Weights of a small GPT-style language model, trained from scratch on English Wikipedia: MLP 1024 SwiGLU, untied embeddings.
MLP neurons of a small language model. Each row is named by its layer, matrix (gate and up: input weights) and neuron, and shows model dimensions 256-351. Each number is 500 + 50 x the weight over its row's rms, rounded and kept within 0 to 999. Numbers have three digits each. A neuron's up and down rows have the sign that makes its largest values positive.
A block is one neuron, or neurons of one layer that tend to fire together. Before each block is what it responds to, as a language model described it from the Wikipedia text at the highest values.

Responds to: Word-start fragments and measurement digits
L3.gate44:468577517506549537411425536473565560432542515505510460439528475509484538526503476436520465557432569477602557529467394469497530471451573557504553453559537572468679422459479430480440432517553503491578419607539536575493540485533476422505509483478493538500472468545471503505491515602477474607
L3.up44:540501526498522460479468484481584466543543498502528565530517468560493631436452440415559557567530544445519501491499409590489562556517555608452572466509548594440553511528511505499419436536501514513447470556444531548466581487529492464530542528528486504474361462535567465451482499487489441479
L3.gate281:457614482412468517518530508499549556466565491492580472407487460525498501447437493520605586459489534532549444571530485527366492451487519494520554522530507586478549547461464454473385565450531462522472530609539531563430432541635467512563581489453485565496359546473406470507439505537486449529
L3.up281:470556446407518581552487453513464535501518484421556501533571411551555480467531495625541526443451485572432570540505454539495520450369512479563545477520450553422440529509528508551416529427548557476461547581535508579472489517547528510528464479478546477552451475460439381560448505503532437503
L3.gate517:572473442452489603496515452479508575366502441519571532593500500488463521466479437471508486539483494544562486498488553533517470480546483547507569544539621546461485539472377451561547528482437450479528495461525501605376503477507567468489481449511429515504558445459454523596549511496492432501
L3.up517:458511511462575489404450444498566391464533549532597480427507408518473426489508422489466383488501462394522479539469479477452516503495454491538552544484489500475494515472504629553541553515518577472474458453516557518486508484536463507510534512587545492478464503369562487511528521572513515478
L3.gate585:507511516427442560414465454515445569515565540534448472474474476443555437455391485585465479648521494501545603506555524551412526486459509523516589460538510514459513517536421453426517474462454474509492529466469525363521521466515537500552489517426455506414447452505419590502546544482468491557
L3.up585:517506477491436532470495489556552549514447655518448559536511554467624471457412462535445494606477519548515522510565531520455540539469508464616536542522460559464479557550453504533520559524470519509420427422504551397519475503482554509567516572407505474496486410415518571508544515509466530462
L3.gate705:489505522479540471485457558492509586428548514479538448460467456480450567504450473439584492560432509547542536540503513451498513505544513526528542495508530549457597536486481443419496480557490447541477442536480434517444454521526473491521504546470426541447433467538441549468569580496492501582
L3.up705:468474466473482433455460491467412365627523481592499484569517564503573446457498471567484477571582469448515535535430479513424490430526548507441461446548491398551542420512483493484479461509567503475493525522418546454611521462502451556499531460510548515436516582565505462545430387504432486529
L3.gate708:467537469556446461494482531522499551414488517487508465509437410513526521472512501478522501498448467546540509535520395463452510479511458460473506475543502542512483511436459499517485455549404498479493508502471475504362436540540520484559569553534477496497497555460396530494465468600648520521
L3.up708:369493448526547481458500494617521536564454470453455558478450521550527432417457535449500469552442459558552503578495457566531582513431511488532486538498496490520511527366483475510452548539472516418477480460453547552455532525549556509452581508525499452496452496510519557520563532550491489437
L3.gate760:409565460401527558515457466425503505574418448461535472489506464539479535526503499515535588498485485494558432555552352452416473515434480488522471392535452476474586545457457446517482491558510460563546495583438489547607411554468473453547554442514522676506469536530501561497627444549470476613
L3.up760:474465452337524482459490527547525612525462437494538508480384493446552526474422563620486459502417441438500554466461475504567468541399442532502481433532441461402465533489498479549422348527637558463477453415554586464495396500502433554337526491458569449524449520472560505556631491505461408508
L3.gate910:504510505470470540432536516475520586442470558498470476548504452490458501481472531437501539545382477554502449557552513447480457496519405605523562509595565532455486431511461494506511517577450478439399509501562592582491439510437434444536506491481512569454510494405509514523511496471477436593
L3.up910:509476407502522516496527506462522476440436473473518454563511494512406517388493575482429493483400437499449550522525556512540555538495447566423521539577529462451488567549514549498448494506449518445419494452482610570474456447498449465451461455480550520530467474535572560536529526522420431530

Responds to: Copula after subject phrase
L8.gate1:430477484548494532479457517470455482499468492455499507437502526546541536441465418503570526568463533508570570476471474484513468445558514506537371475503500547574568477480520474433499432540510505588465452589457504450492509485526479487565600517485416451521441468481477499483521451473481453560
L8.up1:453521440561464544511476482547470485584494525490505476528511540478479528465410540501492550476472562501521577469551494486573520409527469522486531548499543461490555497497449512511528530480428543445542456477536472563453485566531566509522495509510483482482584605550474476473512517350517518537
L8.gate414:461470539498526464459469506463548613582465507452538509385388491488439507400615494638456627479505548513567500486456513500536503510590545493385530473516503581499510492620546517616540476545525478485502555569461394567505483572539493533468598544403502416526433543517511383494489544527494543528
L8.up414:471533369610493482512449430531499568515458516510500509443540514550574546506414495464483530429498539481558535557514471452628497527450408519444484558489558445512542383503532494522505495452463510497475442422514503497429489512480577595514522420429538545424490553494483547458529427413463518527

Responds to: Initial Y/U in names
L8.gate271:421442505485497518393449510543491498479502526556537477485458419484553426485447459540565507488480481571509559608501441416525485451428482531501461450502496495500578542423518479557503492528559384570559459509455532406488427539568451548523493503396464553554411494494486476491491496496478547566
L8.up271:520610431426532530395414544600513508470531583512505513455474353551607541504499475461645490457472509482490539531519472474514516470483550526541488420550423425492546546466575465532445495526460385450536488513502433480484442469528466552482549544496453519553477541490456491502508510484469495510
L8.gate531:548592469526481491483516562503525482519475521400535423455527561409488470537464436551578531561550443450476464566559505442450521390565498521494469491528536616528525572513477408408515420484508575546464519596489515463560458525515513448551551587496458582513488531482507428513461551514492442562
L8.up531:520495440520506559544480477561456492489510418436518526461582488492565503486463419588478575552589363567462476485541537487418484447554517535519514399527510549496466604454518458541508465468529517446419556624478550451494518393524438414616474556529435521559463490428455465519506487522516493528

Responds to: Mid-word fragments
L8.gate218:493549493515503564446550485468456479535434477454483421482467511458508418472473493550562475526548462546495410552492539467478499514574537481581506505617502510616481489424368459472569583557526390518533510464438545461400502485415550510449562464474444490589549568576374510518582490553494449513
L8.up218:585527399462480508545509446402471572566525555523515607510434491503579515468501566489585507436563461464512585433540465497522514469596415490526507465618478484510486476534501454488527523507493535515531548475480498503628525453491430509474484472465486456533505530461504470558515468333499614535
L8.gate228:471554538496468459425577548494469555522508563529566507472376583489549402525477470528480496537440544423608447467465571519487507390549488492496466473600465527621525481495428474514543544490598537532472535520484536444347503501550517465472629529496485512482497531561382517545507512447518580669
L8.up228:530490475453501378569562507587536435572483559501499512470450561438465437538528442470553484621416550474563479504560431619455474477521508404519533461529457497501551481402470489465503495462530581490511449511407515577493482564524454471513528507554545437432548534535468541545551494564513549516

Responds to: Main verb after subject
L10.gate37:491588510539507581492567424471478481581466475520455479409493494537476529493554421525533501465473490527605445469478499429508409467505552466515467531471509501559537550451511456431534530480480529521482479580399536525496507548493480443488537510510567518563500566461453492492552463444461562440
L10.up37:519454559521586515374508562550425483450478455415487485473561444476530406416501602536524486489518589507535535554490502484423480521536477485528581398622498563481498426580468471492541459448486487466516547497529536398467545477558547458537497513527382380494438453496538442513479420503410487521
L10.gate239:501569501553510456494531571543388544545511510421468487493432495459542490461648438554484598542459526542579492508441540531479484447483524522535466516596427518526532390500448464466572532436424510437442524467466488525501523512617485389600468482533478480491529544453498431539515507470456491513
L10.up239:465487410486567586434489427542477398565383510518484459460473560491490551484503588478481540455434444516510630491506480454364480558440495433526562522527507491519582686553475557501506514492488490382558498563420586551430492516557560541481506356517519525574406543559492488454545458565512544555
L10.gate397:454514583418559432369479555499461475449575512511456448434492532517533443487495520458455461435487514545561570481485451511475502512442520442411417419498492495628557410592559445465523462550482481440490523534484506507505515520568465504564533451457504458492548466619561469427491520517415530564
L10.up397:407440634502466342483568604574441528586565499440492465478539546483514547507466411566474440499613464521472478487494494516536462534504461465472448595559485656544456438539449516576519504515488489522596577427485445514504478593410531433520518581429470456583551520594466438557581488490461415503
L10.gate953:407525509475540418425430501465541457536395513490491581589549510517506554456452526495498535517486530495570543459470490389482606556532517593424501521489449512514551399523626436518535455583471521428495502437436478533493526523519521506539489548501436483518563435537549522449505481446356512552
L10.up953:496465482404512366468507563470413499489511432446512546525515495490447479530481493548550518464570568535511435551536451372547438501493470488558485566519567513551490487493452527544525479596446536452484536507478359481522496716470558453497446526498448476607494482542538516511570491545563500555

Responds to: Formula subscripts and heading words
L10.gate406:449443556527458468515513522504449529398547535555643512340519530490468535469585532448491495541473473421518491484505499473458499504512515486449515515446542481487473502447505521408486554530447500466462597572401460558500459565490554434535555385536502574462527458511571533427505501414540467473
L10.up406:440510435523526578408448508474476475487493501457571528485579517455429592517445492494515495538465490467589624479477521478531461534398533611531446453499447567423579502590462489449549501509552425480521414458473546495408524479480488394458525512434516506542503566545520446439527540381548434498
L10.gate486:431444542558455468501500543330480450544452585536528481470530464562513550467427562529445511510474515456479520499441402521583564553512478520456466527544512469472459415544499453501428565552496538508525510451527449511447440551442494481523475477460455534442447464483493481461487441400504452458
L10.up486:476463527578513489459522524435470527553530495507441547434542515518521522499453561444535424512505520499483618504526539562511545476507487495514539545525564421462466524631506458503520519556575510482524486597487526451495535556513512451539487510503452527542399522476400412418441389460482465441
L10.gate709:337497508582423560555446577516495518402383522523586513562531519540418553524516477518450601501444507563498587440518498483515455510556542529428494478435540540494404427482535481489540564566366376454516594476482561497502417482491489548537625498513538498511526435505512400566477502519576487541
L10.up709:464491538454543427561475600493459517489532584451482478340499510550407471489504431572486592528500546585545453497475503398523474581570419548500484544530548482456520525479505457476511475487497466506528419506436484557506433542493507471562492453458466534462502491521538456610496610577503535543
L10.gate742:432492533458600435457541497485462521533491487471585486519533550525506479552443519438485477605444463522494497524465519434586488469460414528541432393396551490490514503481459476439528482619488467484388525572293551464517412487399530577499542453478497472571515444494541553487538541470468591565
L10.up742:472530582469519452436523484486533473469491544471508555502428506443434448472504514452537461532433526575459562523478533391510507507442522527539443475486475522582481538495484575532515441555519404492556548588443530486555552485486508501510505519482515527664474588511552535515521600514410438552

Responds to: Mid-token fragments in technical text
L8.gate412:474522514477405391550549614471566592564486501647526497483525473582539487485602500494539545477493513572542505519457494474510549496587450519508495454515506527426485515463437413510458457476488546551506519518406587491557477522488536427545498501510445495437483540499360422547489459503498522527
L8.up412:518510418510470505484462533403510520462634594466553466515473490507560466438463483527554498492552453568563465489469484500440543500429467443494542415453566529515477502541468472620464465474540498510500541447537561485471472521520552416543569549533465488479487482464505533409432540579582507513
L8.gate802:455535402517539540508453483498550492530448532428571442511540469572495493433446477557573589526472473528510509519543419550518548467561480569564507451545514577527622417524494391470432533509474505518511491572546483463509466504475627502567567514509389535501411502572438552512482452489506497527
L8.up802:462589432523534538508487522431614458425462457498527515512525399551441607493534433478609489460463460511483442489515447543527531495447448544453499456465480576549515452439415451520479541486483456605582444528493471550515502514592552517537551504517472531452514463545445461520554480430500449468

Responds to: Word-middle fragments; sacrifice, provide
L3.gate125:473587453418428454523534492417449565504612593436545365512500538453468438518461567473564444574491597524477401487519485472463479518562460516470565439642560506532558424436457398475525539508462450526470495497460518425564492516579571492458550536447476529456399521530443507553562547492476557539
L3.up125:423552381490473511537465544420479545523548559459520449452446492483505523581482568449566469489491522468517442393523444422524454529526480503451503489550559414537579409445513437550549431522454510535579478478485545431514493560509545544418602580521497434545509521478508509563511519521561552475
L3.gate220:432547483449489466527506573465557536502512528387530426471511509436476515502450469445547541559498562510534453486553432511411555550498434463520583468608609523547527474529422494457543466538502495483512421469495493515508445525578441515546598533506484577428428531463473485562523487530469448529
L3.up220:514554419380565425562478581581460501565501538520516487493455440518500531497538464455503496533440540443521524448539427565396540503438519409487510429529533463539535536569533560475510417479479543419457441442429493519548411583502400539504536561553587557551540518468551536630581396578527533507
L3.gate360:486582550454502464503526553499411581444565492504499474432478481469512551537432514438548431570485484567564476566532499468414455436506537483429469443622596494505540437477469454443507473517512503445496441506517528519540472488565486513516641517445497474405449542500461488495506524506470439623
L3.up360:435520466594466545457502520478504463501528579415494496493477561416497580534509479619526582502417528495497410423448493380523485475577507519530539560440501425536558549451534497485474520555444494482505511541537518490419411533451496520542476477457474587525538498534462496394527497492455512556
L3.gate410:479525509517456538546441473493444467499557426515453464349588514518475544545568487525571461531556485566507446484474487471495501435505574553486382566496517538591599416460509460457486478526565450584471456541520512518599538435513467524530504439545453487496491596586478499488461495395422485485
L3.up410:545486546465543503487489477609379526629524450537470525441533473477549577563511405563416519486528508493624526484501453614477606451678562477527479478506478497437481479589546468506500515479450602423548615470509424576582504535521554531558528532484547493487604508535531461409491509528532480484
L3.gate524:491414524534492499502516503447527494486511372466553513529461578547437534529532551439506563464538516521567461456484500502494534516492447538567522583492622552549505536476480545517423506514500463451525464548504544551335540502522438486448516389417503497384527587527482571413431511473491337507
L3.up524:519499503519574525486471476547474473556524494448507617447453445517540586514479493507484544471456553513581497520557515530488464480554472586525476405415502510548502526532518455532488517457594545381555508482529466544558514537517519506517536491463543512483606476406516469447480577437503570443
L3.gate720:511557527352505483506503525470465564450558507512460450440467502471519565583533472472587541510477492556573509574479460467343487385463526516564491460600549455522577496452449368431457413527517478483498520575488559510369460484499445538504592463485482476464472570550449509463521557515439466614
L3.up720:499472531585435483460467515467542451585513546517506507555487544525403455437470531580415440600522503522503428526516479516553494533554501488512511559497514566511542524462454569471460579526527497591498421481551477505633518444468503471515465489437512584412458454489472547499555479479474483520
L3.gate751:492582386498479515488520557488581538520490481553443547414466494532484470497535517546609622542467521508610469557384502500468508551522525515463520410533521497489472570524461573432509454480529470482418515444499478520474530473526505429453524378576535574439538467530522569485471461488382464500
L3.up751:453478481437430545498597468466534511455477491399563487568506553446471593541480565528436466466492518535475441538447510534527498491479480402496493497389484613542559511450469486575455519523523383438479306467513488518466533528417509506521522402448489507484417527428492440484492515482575481506
L3.gate952:456482541441495553548484472385460483447505436340464499475560440483572512499468537413667452493576529565514502458472492511459487519525440451440520533509620361540524484479477466445512545495537479543542507493433523471410511520509478493380503571506487525394443433558536526475538469502457479521
L3.up952:573428554411514453528483531426491481449420452505456524501508522491500516434522579344593511513507517483548468469564511579459582459601445485496522570434559478516439551533528481469433516553537446557484494541436484549408467445523438561462559526468494523493415436546512553471428468487487310483

Responds to: Word-start after noun phrase
L3.gate219:491465528561446490432462508465491582537516497437594457487409503464515521451456439566528540554521497503522481520509499501508509517517506491535550527605516584518546522491478492455481487440508446497480523567488556497563469576535472420553601489447478501462562454525450473468500546467533493510
L3.up219:533425527423451523402594532522499612489444453449576479468504406454565532483390391520503564514540490626568432439553451507472526608511471508456552438503536571575466594526471502505488441521454476513505484523490514463513455571590615390536538561465519575527439482480429420525470474487502490515
L3.gate321:473487501427533416390492523487381554525557526477495468512423491532497564485511478498484598513427466565587385528573460538415475473509564449544559519519522493536606538492470515471516529432425462507474500487429378620424472543546413482564608478495532548364470488514512490479569476484487482494
L3.up321:488423560485501452449521500472464509409508446421502545478444558481426568564520458509471544450514492589566503495499400505557501559465545444536553526397445479503523555568582578530530491485410487518547492436404463558499543430547374519553545428453476469405484435482512460415559548501450461480
L3.gate371:540458484482478478514532546530494584540598361462495445518460515454518462555513518534505517491501526536520455523480502483405486488594512512507524481524503467515555410487534442452462465522518502480466599509447516535340422501487435425494558502467484506413467546567502533459583497568502494549
L3.up371:525530496506444565509456449445510516441495530539521522531569474542467564494491473531523526535547494538554534509452463437514482495441420458525478489491547631440528566480478558448486491460523489515535442514433470491586592499559511577612436512527426500433556563571436510527481492490435419528
L3.gate460:454534500419454487442522535467463561422574461494455516486422514472512468501409483612549467576566573519550480516594570520376475470509528502496589549597519463507587569508461484448468456494467531555531484485551517528331485531546445557481569505458483524426431476460477524419597570512428505544
L3.up460:564494506477479462558490527476499491504482507619525502542632450476513508548519530452488522476445521555522579533479434444440488450535481497440392486618510454488523483481520531453469430449623399439484496528437534518566474507528453595509444528497453525495577559637479518500411533458502521513
L3.gate706:535542526456445463481480591446481512476507542457534447452508498416427372483427404513499437562569512516537494444618468504505528549577567475498599535449674432487548506467437472390531511459387473550535428494541544495565440506527548564546603524499512495404511433492503430532554542562425486566
L3.up706:486460594540419533496516580402516498454494504428451466513573468459439425503505447456523530603597477552611425497454488545529452485502375539498593580509522398587519495486420453505467534562436566549488500445524435500516455450424549447475433480463492627436489422448501442433526560419553528562
L3.gate738:524503552457490476457501543481461572432587488454530505441496526477464447528403505546538460598505555505575551494509494518406563528594504503460599462513544447530547491465466460362507500485391490456447556505508582553443491477497465509493550526469450571446456507521478519496574547543471452545
L3.up738:396464447529479413614500582506416562560462454556592502553469486498474593603554489495481559452522470535529495493537478427443490413432492543490442437557514558412527468479632518549486414657580433498491486541451536479499448511471487512566511534590514413499611583521534495545464425512524460563
L3.gate741:576447482521432465388479619479514486557605534544457490530363478530515522476439462586490522539528501561431498546460482499389554502408524533491564330584542588488500478464432569436457492575513516502424556470573547548397403511516491473467525463601511521441550471459465544463509511468505482520
L3.up741:362481488504564422489508441491534409532527369565526491474526482528383434435550479485518513597539499457599434436536408516502534545488508579487543562502526483432571530398473492470438542541362494504517493461535532552501511429344454524457556466525478542393503551463534531492640553468526563545
L3.gate790:515497595468517494419504472505431517449590454451538495479496530551460517482494487541536453545465462583597515591536556493460505492417585431541521532468516529490658449436544514533525549428477441467424439486491497492451500468572396492574561482457523495354530447513509472490552442586474517529
L3.up790:531385566479446487416535468552447571498560451481441531422542460462524548503479429591429425505517487581506494516565483547504489608410496456564489464428500553543461549509481479598508466460476518452501524411490472447541559468539468449576516500523470453386546444421497415495544475516551536445

Responds to: Incomplete word-start fragments
L10.gate299:428532568531420489514481537541456546504433527622590505566494492535475473513578478469523536532525438442525450456515433550458534478499592456439428467460522562531575442454490442507486619533406433500549550424536578489542496568466471497533612411467482480501505397519522542514477460545606478556
L10.up299:557535539497513527573453433568547507548513483511582560552567521524475477421476421540490456514545366471482506477546485552521557453570562414445474575524550525481478466546438532472483563387483501496595437560566628557523487523560474570494616420517566522533443517454487625443477436501488430468
L10.gate364:396489505448530504466500493478480541486494497432517516562489509521498433436533532498496572507473533592602542448515420477500405463497447429487430353503578553524550553530403519571534537446433428367462535550454493510431507555539484524512554466469455559434502501510376434526483544466498607511
L10.up364:466486549436510623509568466598473546564457434405486495577563452508483555513533478462456581457530553558566454450534433497472459493519465464484467403468497552506482517592462466484561520467442557408510539611413475613426497527437442536380493535480473523423584522551390450473433502493451529522
L10.gate618:520555459590490489558531487417371501477461453486529463452529506530473473530472469525481554502494494496621482432546478525558550521536429459463532508428611544447576409500494539491505532620452463454582431511512466566489432616533476520534545443480531556494503466510437508488585554474581538497
L10.up618:407553495523491519529504428462447527424526489608553505651447535488495488446537438541499468510453512487499432418517511633535513496565543464498518546457528469548498425596459532528525523556513503451556405530472523539463521531526484515480559465454523518540392475510554515440489588490582534455
L10.gate718:508534406574475494603537520467523490460458582484597457506519575485434500508578472517522552519517460528580487566439505512531516443515470436459477453524556548571559404521420527463474577572501424476621497592494547561534435486443473525510577509526497505532446538499538530501532547465511558480
L10.up718:576444471438496539476492497536501488438462567439489493492593498488453487485466449524476496509532531511473467534545473533532530506550511440529577542487520443577527454527471537457453521549502616505681453483527459519530446530473477517463400493507540484550473484500536559513527501469490522493

Responds to: Mid-word r-syllable fragments
L3.gate176:544567531476503460507458527462461552503489475478492488502542503476481500479424430503618570622560489491554506498542596506444506521527490545531500530479622549493530478493375465474517462463480386480531476492518456458583469547555575614564578533575467598392511533455478480540563508443435500591
L3.up176:547571563548538490520467585506468620600498488405554513511576445418430424544463448482551558560642469597533463490545493538509495474565431472496599531527484499452457494468472471475556491461489555523640501469517423535535491542440581457503409607493493540532487468467539518582529475575547468484
L3.gate381:494527501460483547459401494524429592472555401471623547528538489556558530511465438505467466482509484617569574561495482467488449495469504485402482458597506558543554493396526424495462537499628488498429560537469540519419446524551503548596533529423423519462463540504514518475486494539488491536
L3.up381:543616438528499529483520538487546579510452521477523464566577476485508516455471453472485523532557487540549495529507441542500517507543484562523487536403528580482487519594426448514480466524458506397466412442514488476559448478382488478492497500517544570464547498469510600572590465538401514459
L3.gate506:521622548546471510567494479491503582554601454531500453446607468495510509546480463519534472510494521594578472535529480501472436524488490491570447501550573570482569422451497368453526520469525488494527437569571426545550432553561509534556519511522506521467427660469489476471513564494531526462
L3.up506:546562540530505528514533536497505539488560502509471455448536452463556486492511499498595419416500486614577503548532479501465442501504396479578474551568518478462549452440553442506495557449503403534475417440547433505452430541557465541553441563475488470482475576510524459425429589456524575481
L3.gate516:483561581496486448513486570499469580494598464504442482463513458482434490470395482471577519544487525519502561535520476489434462534491553489437522448559566502438575429474508438452524486445456425458497492534535483501511531523543506508520484510494474534388430499554492535420527530506525478618
L3.up516:448564533511520447517488502528540496492517527600416509553588433513422382473545485479590509528433544433569516648438572548463567519479461505516576526559502528493557560463490506547474563443509539470552479503527440575568502493509450498510456524571555583525471480516543496477562553503535523478
L3.gate545:562540523439541447465502594589519585448644502459416475425487455440461439528458514523590459642551542527534487513558567507431483460547523484457545502591536515509510460468452411459490455468490512506529467482513465507516435541585568520474486493468511540450489487505477471537504536515394460586
L3.up545:507490483423460507471476498476563504424468475478482514431426553489437554521517529448507487451455541475500425573539571494517420468410451532607491566437512496612454542505381523575488500544576483530485468484588564442460547476569425514533472464468399581533432505433431523444446543404517444486
L3.gate639:560507452458450464571493609465485527497455561580524516524512485471551504470404527449490520520573511584473553508549478503342428453554505429526516444514487523451539444465525512381521378432504464448442481538467518467518484514517419468539509558536440473420445531517514561532495443592488482537
L3.up639:562426546477473513473567502515415433495333474485545510564568454453519392444448500517427516474553405569559496497519478573535521564506537477573463570509464552523446532512495534491496421445438481443487516486511543450491568447399477494518528481508433420470448411506476448495558494487520442514
L3.gate646:448533479512460463470446568464454582427532525526511482427459499514434529493418488444566494584443497460532501481523466436430504462521559502518464502576545582550588434361514479469415490471483496488513502533560552504519494511508488512542585502502457550420522482511494525484554517548505422626
L3.up646:583436571470470605447569495464557501502561497528391497587493537427545501523508500630406508523561542585492440539492607487525481444571474557484557462502499412541458553531498465457554532544583560547511576517495437505393507453439515516452483467475481487480481492573452447476429569421464510500
L3.gate843:505479547441468484526493556516420588431571464495522443426513505441511526514447525491572462545458567546512535566520499454342401479501514467522490476579555490423505502443420438450457485525549471469493510607449490567449410478585442506533553511527478521460498550584476450495555492514470437595
L3.up843:443531561530469572603595521461462478511465517557516488572482568533481497522527527598498460519540574524521532467443400513553534439577537495561530595409508469561552427507497528482508516504499526493415473509443500524493550484369552610524444421421458560442478423483428477418469514509503504454